config.toml
n_kv_head = 5
norm_place = "pre"
positions = "learned"
tie_embeddings = false
init = "normal"
lr_head = 0.00825
seq_len = 1024
doc_mask = true
MLP neurons of a small language model. Each row is named by its layer, matrix (down: output weights) and neuron, and shows model dimensions 128-255. Each number is 200 + 40 x the weight over its row's rms, rounded and kept within 0 to 999.
After each neuron's rows, "fires before" lists the tokens most often just after its 100 highest values on Wikipedia text that the model never trained on.

L4.down127,252,142,206,173,210,228,171,195,187,264,131,181,195,191,194,196,198,186,207,215,276,192,232,201,255,179,210,292,260,187,246,179,147,211,179,197,143,217,117,212,152,151,264,142,230,225,201,234,170,177,176,174,194,230,205,169,269,215,226,308,141,262,190,235,202,170,178,237,287,250,175,220,218,168,275,209,148,216,149,202,235,170,162,294,234,145,260,215,213,197,207,217,135,237,235,203,319,249,179,226,205,187,186,175,260,157,186,136,232,156,182,120,192,184,244,223,256,203,250,306,219,138,217,224,193,161,156,184
fires before: " |", " |\n", " first"

L4.down960,181,148,174,301,133,216,242,222,241,202,201,233,229,213,236,272,122,125,167,216,270,219,239,213,136,283,175,252,109,212,180,174,162,218,225,204,230,200,181,168,160,192,232,155,245,263,192,201,219,210,132,166,191,249,238,192,133,218,163,176,222,152,157,171,156,206,184,301,157,205,192,263,196,265,230,201,228,187,237,181,230,254,134,261,188,230,205,208,152,210,129,205,182,241,196,199,209,223,171,207,249,302,242,204,160,234,212,259,216,192,144,189,205,203,199,193,163,180,248,152,284,192,221,214,240,185,221,147
fires before: " to", " by", " in", " |", " on", "."

L6.down798,170,148,229,262,157,256,171,174,246,172,202,193,235,138,144,193,214,276,133,284,180,150,264,123,194,169,180,180,205,208,215,218,117,231,165,235,246,111,223,297,137,201,214,205,243,226,257,300,166,246,125,210,239,179,197,229,226,234,183,180,205,148,205,238,110,165,180,251,184,135,159,236,185,186,171,164,221,235,152,186,286,150,162,214,313,243,200,166,161,209,152,248,178,227,205,178,202,167,225,158,229,202,149,174,193,173,178,218,161,239,168,137,148,220,201,180,200,251,127,211,136,197,212,223,207,122,159,218
fires before: " "

L3.down447,268,191,221,148,174,252,122,189,175,187,123,170,207,133,244,174,211,208,264,186,162,214,199,204,201,169,249,224,180,180,230,186,247,178,247,189,231,196,180,270,267,212,179,222,157,190,199,251,208,268,225,244,213,171,195,161,213,176,212,283,186,176,146,204,239,188,224,158,157,264,163,224,154,144,221,201,203,214,212,270,189,211,188,231,156,157,156,241,169,198,214,179,228,250,182,213,199,272,195,165,223,208,202,202,171,305,184,242,145,272,212,267,144,201,239,154,191,195,283,247,194,195,251,129,302,183,173,233
fires before: " ", " ("

L3.down387,238,211,264,186,173,223,215,246,234,226,236,160,163,284,219,187,168,241,184,215,171,203,294,192,199,259,181,249,180,229,241,183,202,168,236,213,180,170,281,181,172,213,272,169,226,248,169,209,166,176,146,243,140,180,129,210,197,207,188,186,282,218,185,244,213,182,206,148,288,188,174,176,176,212,174,154,186,181,150,163,195,157,148,152,221,231,186,205,201,121,151,159,207,172,143,173,194,252,165,218,267,197,192,214,210,236,131,205,173,177,170,265,262,243,188,113,231,246,225,176,236,139,177,209,234,103,231,256
fires before: " ", " was", "ars", " –"

L4.down520,171,228,236,211,249,189,199,182,161,124,239,192,250,223,201,142,142,183,261,186,230,208,216,226,262,247,194,229,196,193,210,238,217,207,264,131,276,186,275,151,183,226,182,122,190,294,255,259,106,170,203,179,175,171,105,204,213,207,151,194,242,150,168,212,208,212,201,229,288,153,239,191,152,203,252,154,177,172,205,224,215,157,109,214,239,203,256,219,208,179,147,247,191,168,247,207,216,196,266,242,201,231,171,232,135,237,185,211,238,228,178,185,226,198,292,184,181,292,160,151,246,124,224,283,157,205,187,167
fires before: " |", "9", ":", " place", "vers"

L4.down610,287,202,230,205,175,203,181,145,187,308,223,182,131,130,160,234,255,207,213,190,228,225,203,179,193,127,235,209,187,261,220,208,175,177,237,183,171,142,200,255,165,234,216,198,212,241,164,200,199,220,178,230,184,164,238,155,219,230,243,216,227,193,189,221,213,233,227,190,152,178,201,244,185,314,232,164,278,263,155,222,191,275,224,164,225,162,233,178,231,250,170,235,240,184,217,299,276,259,223,227,137,256,180,222,244,91,146,181,241,246,105,159,167,204,212,241,175,141,224,186,236,167,196,149,227,133,185,148
fires before: ",", ".", " the"

L6.down176,172,179,168,184,181,151,120,236,184,282,207,186,142,89,190,141,167,239,137,180,206,259,227,194,188,189,163,116,183,215,235,228,254,196,141,174,214,165,178,258,216,265,137,204,225,198,196,215,264,117,230,261,171,181,142,206,258,229,211,173,160,210,225,229,158,198,248,187,204,174,193,156,226,217,192,260,191,243,202,228,172,143,230,154,177,175,215,260,221,183,165,206,217,183,226,123,202,137,139,186,194,256,215,191,212,182,166,249,150,149,120,239,250,244,198,255,142,240,155,126,206,165,219,201,209,166,211,218
fires before: " |", " |\n", " of", " "